config.yaml
hidden_size: 768
vocab_size: 16384
norm: "rmsnorm"
norm_eps: 1e-05
beta1: 0.9
doc_mask: false
MLP neurons of a small language model. Each row is named by its layer, matrix (gate and up: input weights; down: output weights) and neuron, and shows model dimensions 48-239. Each number is 500 + 40 x the weight over its row's rms, rounded and kept within 0 to 999. Numbers have three digits each. A neuron's up and down rows have the sign that makes its largest values positive.
After each neuron's rows, "fires after" lists the tokens most often just before its 100 highest values on Wikipedia text that the model never trained on.

L5.gate1070:508483513493555520541438505550548553528562514588522500571486513453565475543536458377477521521452523508501461533520519544434469476534480522454506509498466554537541594516466526491529440530528502423496487501496447463486499465471441513528494503493453517526468473516447482511450474618555492471492483531506473514527492514495491475468486493519526485582461530437631442545565494538474519460518509494527537528433493461556475492442565455512505499553457466491429534478492511501528475511541496503472508567537453518417353449470489528591522449489524445449606574522472537494482456542455476508
L5.up1070:509559448452523504506461471511451535502544501552418524514524497413525493574572439434502530517470526487482481550541532532491495518465446496561482548530485531478550478530441499421530474508513525458533454500533407526440503393500474499536511513512532494603517463471458492529519505518540510500519464550532489512414497563426470476492500520496483445491545585455590520510440457458523495445486509532500544536501520484452442460542560489480456495447419520418521503588454522552517544543575472502515536602514490401424488467426560515506437443460519549552584590460491468505533513573565505600
L5.down1070:507454569473530492506506479515559464449421524458535521473481433483474531498551549609498486529495454536470480539478487428459481471545551541541493503489462510496504478487501513532501539518504485481500543534592479520521518506562522556544525463498556522425480512570466463459520471397463470547537526469489485470572489419486559478507501500526455479438511556530464488487479510439452455579473483489539484488481530541502512568467444525497507503516522523530479500439476500495559479469456499537519476446513496556553498503508477500533550523495487484482468495481546505539421530490517526436
fires after: " C", "C", " inter", " c", " Corn", " red"

L5.gate158:569491508504467483485534494476481555369527495498526519582543522509517490537462495500468518520471569559562530548512512476523512405464553561500489467423480531536509498494520493540549502514464524517531541528567522533508572439534494435448497507518497479452514498463454504553493544508531523544563486507523495492470632498507589512496552444470518540520482496514409507516514542491478530472452519520542447472531503470563447495518496481460538488538454458448560468478534501489539514520421490589500459538473520446510538458488464493510500463501515524558503487555501440471526476475564459507
L5.up158:570537519546483560527531548522474543472510489471463471462485527519504548548517484522473436505546528528512532528548511497558529430504535524489510512463486483497523485432532519476562404573515460518477522549574457525557500523513488518461470504559550443486523448485457469418484499509558486489552532478526475602553512475535499493509542489426501448463489465581507534508488509480495532488476534619469490449522537412577517504503547498525542536561466469415568446460522455543583515550504460519569479546538468376474494428473468533522414453470533501510459496524520536439507504467546513538
L5.down158:454534546483567517494423467515465454528496486483477564465499502489498538543499527469476515436548454566463546585482488433541482544565410523488572555579481464444475510369445510495420466466547446524473521430545492438513498536491493501508547497508459458545528433437502515493464458447516481491521487513463514505468386517487470447495471553498502435511505465576489507532534481540446496493537520483523463458439565512424561467478466475467441554479517498465427545476420504544490507509504497401479489537540526489425443407553460537541618465517506523483451529483551490481510478509487518464
fires after: " the", " The", "The"

L5.gate612:522509473540453479451513455501469459544494476429498542436487571524534458474537537484477470516506539452571464536543530563476525452530519492472517488512435506477513488522473481540513483499604520472540493530467467454523481520510475540543552491412503513472506440573504477543395487475470473515571498514472558488489475494479456536490504504593451541473501583496533436545543445533513390511462410473520487568476543475514486477508608481528512500511495478481459497513502552492593564464453478542523471541482532588436462507418483498524500479474419502494489553535509526516547513493552522473
L5.up612:550471502497440504515474443517504561541547545513596529534459538529437462552493503510423498470548533463502589464441544513479551498490519523588486557580508504469504518501485560484531577471478486482495513537537403442536527442523515461536417517551463465645477487451547542471494554494539371470454520442456521508489469545505554513502538502516508459552534510527489423445509515516473438419474512540469529467495495482431545517507476547468496531493471514492448466466483489506523515458517571495541513494449469546515534532464543537426493499551516492567496520508555476467489551496531528501
L5.down612:493470502475523431533506504499496453545499534491487543442507506496491528432502542507527530493492486477525443498525488433511501486504461497564469478579447446467533494496547528514463499545525430484501522472440467465526537518565547506591403445546535509522503513581486473472477469457545489518434516563581442518506535534571481451460514475532501541528530520530507614497545436474488507578464568486541490515579506512505419462466445558547561460470486467504520588531564491503439535458506530545558553484492455535481476443517494516435522487478491482469476466570441440529465503564462486445
fires after: " B", "C", " b", "B", " C", "b"

L5.gate561:441372510488503426480481399452521530487495594532489536460485494501456504513516610562488469545442419478466501598501492491489504569495580457546507505472530466480517503508535476442466529457400460434503489485501560486506512462423472540516574529422522482524451436500478458516501520532477557543454469453512545500477550400521552540506517488465478536530525456482440511507576495463500524491575548521506501517522549477494450488460420548554496560505533461506481481465486483566506551502553488480483471488473534494474510500423551564439537502492496496504461479530479472499520502526509557549
L5.up561:479486507522456538538442445518503527440494465463487448452456501476495554526549526607505550518509565479431445506544496463527515541473489455570539521450553472482542476469525455433455497443431485487542486495509504472546514512549495500493531556498507494454427513536556482496497447517465546405497531493472488492486606487452576458460498448493481460408442472522587531517506569573479528466560502503511456457503484528439410490451490556541438484504521542484541504515513490501476391429509535514470532452476479576431474466454489550469463567498549476451361480559473512498477468532481500505
L5.down561:525541462517487507536540541571505560523476463518550524447449544461420525511448480371484515489494484489471544479484562481479573490495446489497473493485444517485570427590461568464494539570465402416463476470534523513526484454564489500478419408500446460467550501415540493485553495481488474510417543500456535514421545473458510514439477530476516492540475501452480478440533491509469558483545509564480494505459557478524550560522483504463519477466538536449552600482529505433518547442572488522505516499570500530477510512462549505544512547508524482509484427450512466539458507489555522570
fires after: ",", " ."

L5.gate296:554573534551421395490452391518475541463507476466433523514499495550537485526501442467560508505487514506511499507445426475540595469542500468553492541468491460511516399546491520442505417505534541476441496554513491470493549530512525480502585512443561465559444497516588497590506470529542509376530477461561574552510582447495467525454528557525576469463525482504447549552500541448572449470571477476426424492511511445533529478442468537511460517432500468450467510436448547484462524574473460427560484529426587463523467494505454471522551482485471448528456586437531459482536415521533463549
L5.up296:499547467540523485488478499522493486510566434467544544500507516504479436525485465451575461510459488445540530513507531518561524493524485514490583476470485498443467466531433478483489495523481542525477553418499502513534456475534523562512434467502439548471446461482446517503504546476512506516433513425422571568521541485483492459545562439473540453437543417457507413504493525529468471382512491473508483486581507498502519513527546514483481500593495509499532517538457439513533500500465486446514551552487563569494460562506487567488511440550514541477531510468490507496504507475501531531
L5.down296:441435463497440546582581577486514513496579461443472460508510616466511535523470459459531507516444532457478505572440492483561499506581473494483522547533553483507549468489474459532474379566535499531476475542520488491482479510529500417543504496506541560518444516425484537558430474531488480503484521500523452476456458547438439424507476520523472446544487516463491550537561486517447489531495503510473537539434503466534535507545462469561494490538473532496430502472537470465439471513521463496478532453530556517472454414527468422504524449495525513551466494555476480493484508475486428497
fires after: " the", " The", "The", " It"

L5.gate889:517472529499509484495511436462548494510445597457483587458517491487516513533498483529511480507514478513478501532520487502538531549443487455488549547455497462487502523542459414532450500525502525474491462555446484457545482563444527512565588491419531475542495508452552477534465490553454487519524521550486480519592445562460480517411489482539556478512478540530490580555550467546467464533504452529622495550476537469483517488448569454536503514507533529438435522428506516570487468492496506456561495475631468542527625454523487581559520536518540469469472454470519539517508496525453505503
L5.up889:533578533557483534424475511459453558516516546481416505441481539570548497475492504523444459554475561541483470476526544495511477572470510450498465512504471555513505518449495483531488565542506448548501452479488476503476525501426501412503494585492479512449527481447558510501451505569537500464487548524548450503532486473449472549438447529451499535448425441400516468487499486509504511515525480472484495462475531439504469483444434542486528475511477432512452505579475480490428432495497431512523490432472510426444493474510508495448474457490516476426488483555587550498454459395514420514
L5.down889:571440500472517515505571520523532491469524438487586438497538503545532520524482535496489494481489483455519485431480500525481512480516520553499497507493420451539451504506507510414582551477556554466491513501489455466555517542481467503431464526520491486559529505491467491485588507405549491497489456521438524536443477480525475513576517489502493513469525471528605469476502480524545516506514479536512489495485559519546534471553490466438462563507513509495530443475448521485514555442476492558501479532518431517462517536502519515499529499570495458495475506517445479459519517493547536375
fires after: " p", " t", " .", " P", "p", " a"

L5.gate949:426525485480521496588490486500528486483526496567476549494574511426430571479506480503539553468492503441512484495518507528542494519495444615523492475503478563514545514418523512510555509463550581455510488490474573500479570453546455444522515484544399554492511465489399553451518447524503458584428507524488506510475509468449481549502558545510487520477488455481538550567480481461436506498454457590437545542588499475463475483473533479526514450553491521440489505544555518501494467513505448522527568505541403469479466456478476487542509488510559531480527491550539592581538477540479497544
L5.up949:473476490464575504432469560472513548460501459512489489479488490513532507488556453473479478572541430516497400482437566558443514463473548523569424528484508543487473573451475463510522510491497471459434541509523486498472532501505554436457558517540476485423508386477495511501544485533545545551507480516510455519497492553444511459470429490518489505580511557481529494543532504461456441507508455519549516565471516495519453504509524570529401491539444503535417516462498510417496454451467478577420447513533497573485466521546509491454506546539477464426542475575486569483506459458482529471
L5.down949:558505471425491467560495447468530511510527479536508526539484525515539416542506596492448465526518490375444535571569491462573564495525479449477515433468497582571544511479488503541530473551497467554519556470522539476560486497455500558440491456424521514494493517544487514521536429443499511496483563532462522500570523503506491509527479499538467470502471504563440542447552530478548463476517499579449388475503480601568525508524588541460528484473511526547547508490455486529503517486360575519540465497444488531501515512489507437533555532489484526476457543549500405533562434460538508471
fires after: " in", " 16", " 15", "In", " 18"

L5.gate1770:508518469527430474515476456466515470482592449507441463515462471449497480516456486468516481552483581491479463508500471502538533481528439469546516519498485414496452415549495506505496509532536472541471465437644547520554519510555546497466607526447478486501447478551516500494484476467531539531549525516521557520598544500450561508492473466488525518454501466470467540482550491529538425481558479461545463485536566455466466484532563466453550481495555564488515517526443484496462514576481551542462518513466556494543443509491531477539492487491484502468492589524528514585589499519437505472
L5.up1770:477418534564488527473502499529555563486495455500483466532542524505508553427545535535486531465455500501510525512588523456567466456520552519429489436496461490479405483465507507460572456514517479494541536416422480489482504501544481516498506486481515506409547486431499530471494508533540527522531463499470469462458539482484515467495529493467482503475474461568517527526438502490490527463473529524383461501534490492518550553496513464513477596527514404497507475544543453502505465507512511495590451571455478458510555451599521461520512509528541503514540508485484494459491529524511468502
L5.down1770:553501490528488555495525492362514484565572483506411448517478511445526492576450426508530418495509540404485430548469535494553510458537416593479590474591512454509469458499471481530518485509599480547441481479533491458463522500572535515514542486494503522491502469423527508494441550473402497458497513502466526486508528539483487437420558473517512439509512451447449487501428491506508491426544488438491431449516523430565424533567503546460488471514528486509522494484455418547518488509573485489514507499517519472509461515504494471498467449477505501532479505511512460535512483542392463466
fires after: " The", " the"

L5.gate1957:454450536455398481432457474513503516530485493521517559474527451486457509468536443503480493404541513404523533521451516476533533563506531492521587485506536499572549483478511503587557576490597543476538481480402437486506508501517501444572477484432473498552549529507495565403453583521507511574471519546517485509514487548546512468482478511459432546534486502468512547509569451513426482462430463580465521642546503509513495508518491506475540505445526556470614457479440467551545600509480490489512523617544497498498481497495503501485528536468520541576489422483523487553511515451490497497
L5.up1957:510506507568494461427479548476394507517498441604514543483598464504496468458519496481496491436514509412491487440536570564458520432469565524502457492472527532532573497463514542532514513546491485433490456548452448522517465533442538544496498558519557531479456439470527402465497541454525518512493490543506529568455632508488509495552467612500513523574468498432514493486552482558481535494541565498425551530507454460488514543467509499502554544497492491479522538476456498446504534529532548497507494511480484508497481476489552416489417491557548519446568565461528498510524563544515540489
L5.down1957:558451505478467530518585458504529508509464531444495487466496475485462525500484497512519456534499461525524539552504540445541512507502448475514530524533521410551510549497493404522527497475486611448492518489522534498432544520506466425533531524457516450481528471544483538466501518535453475561512565507508600499591446540449541489499491401478501443440463517503509500495446530498486542534507521505570475552467498590465549496471513468455484525545499469530516439452495474474552483569537449489509499479532456496441554549523469556506496513458469552502450450567474516494539504544486503513
fires after: " B", " b", " w", " W", "B", " h"

L5.gate1351:532421407560501542548492536525514571535456549489532570523529393506486442587507497548543451514527467471553477597571463480516537483505525483458533525527454467520573554553509561474520449533502491509492499542541470518535532489459470513559528523502555432519476494433434530479533524461500481457542461459549498407463536502538499473442477445488515514471464529456540504528520419557608459530433530568501527517461473500521527462531496427499483459548498430444516531467444490530564527498498525540566477558498465474488469517529567477513436507467529526533564475500494475554469489519504525505
L5.up1351:545455493465483432429442434490529511513549415506587471537541556527525407485504541507556513478495539489430515473522525563501498500498500532535552469524505579500524506510505472536497450510490542520455537513509514488465606481561461519449446550469439574513501421450539474488559489516485507496430494488463481469441503505482495493523541499521471533497440486490552511492392585544471469467514567463432479576495455490518513496514518504550543440528453455478511516559449495453529496491526480530512550487438483527440425535505445434503483416537469510447553485532483513517570473515559546474
L5.down1351:489449498486507576507449450535598423471517506551514456467503513498482523521498459451436529501470567486526479533464466551502553557484542455506547513558489491521478530524512477453425548451525584519503476477523526476555434527496571448474506495476539445554439510572481464505521485420449542459511558586527549492512531444459497550565523549524523437583569555515515500443554450520523477543526545519470484495531465482545468546470444426547560505435509502496504417463495457476497496489513477513539476531513501446485567453433471577556476464495538479544563519518571500463477445495533513473
fires after: "C", " C", " c", "′"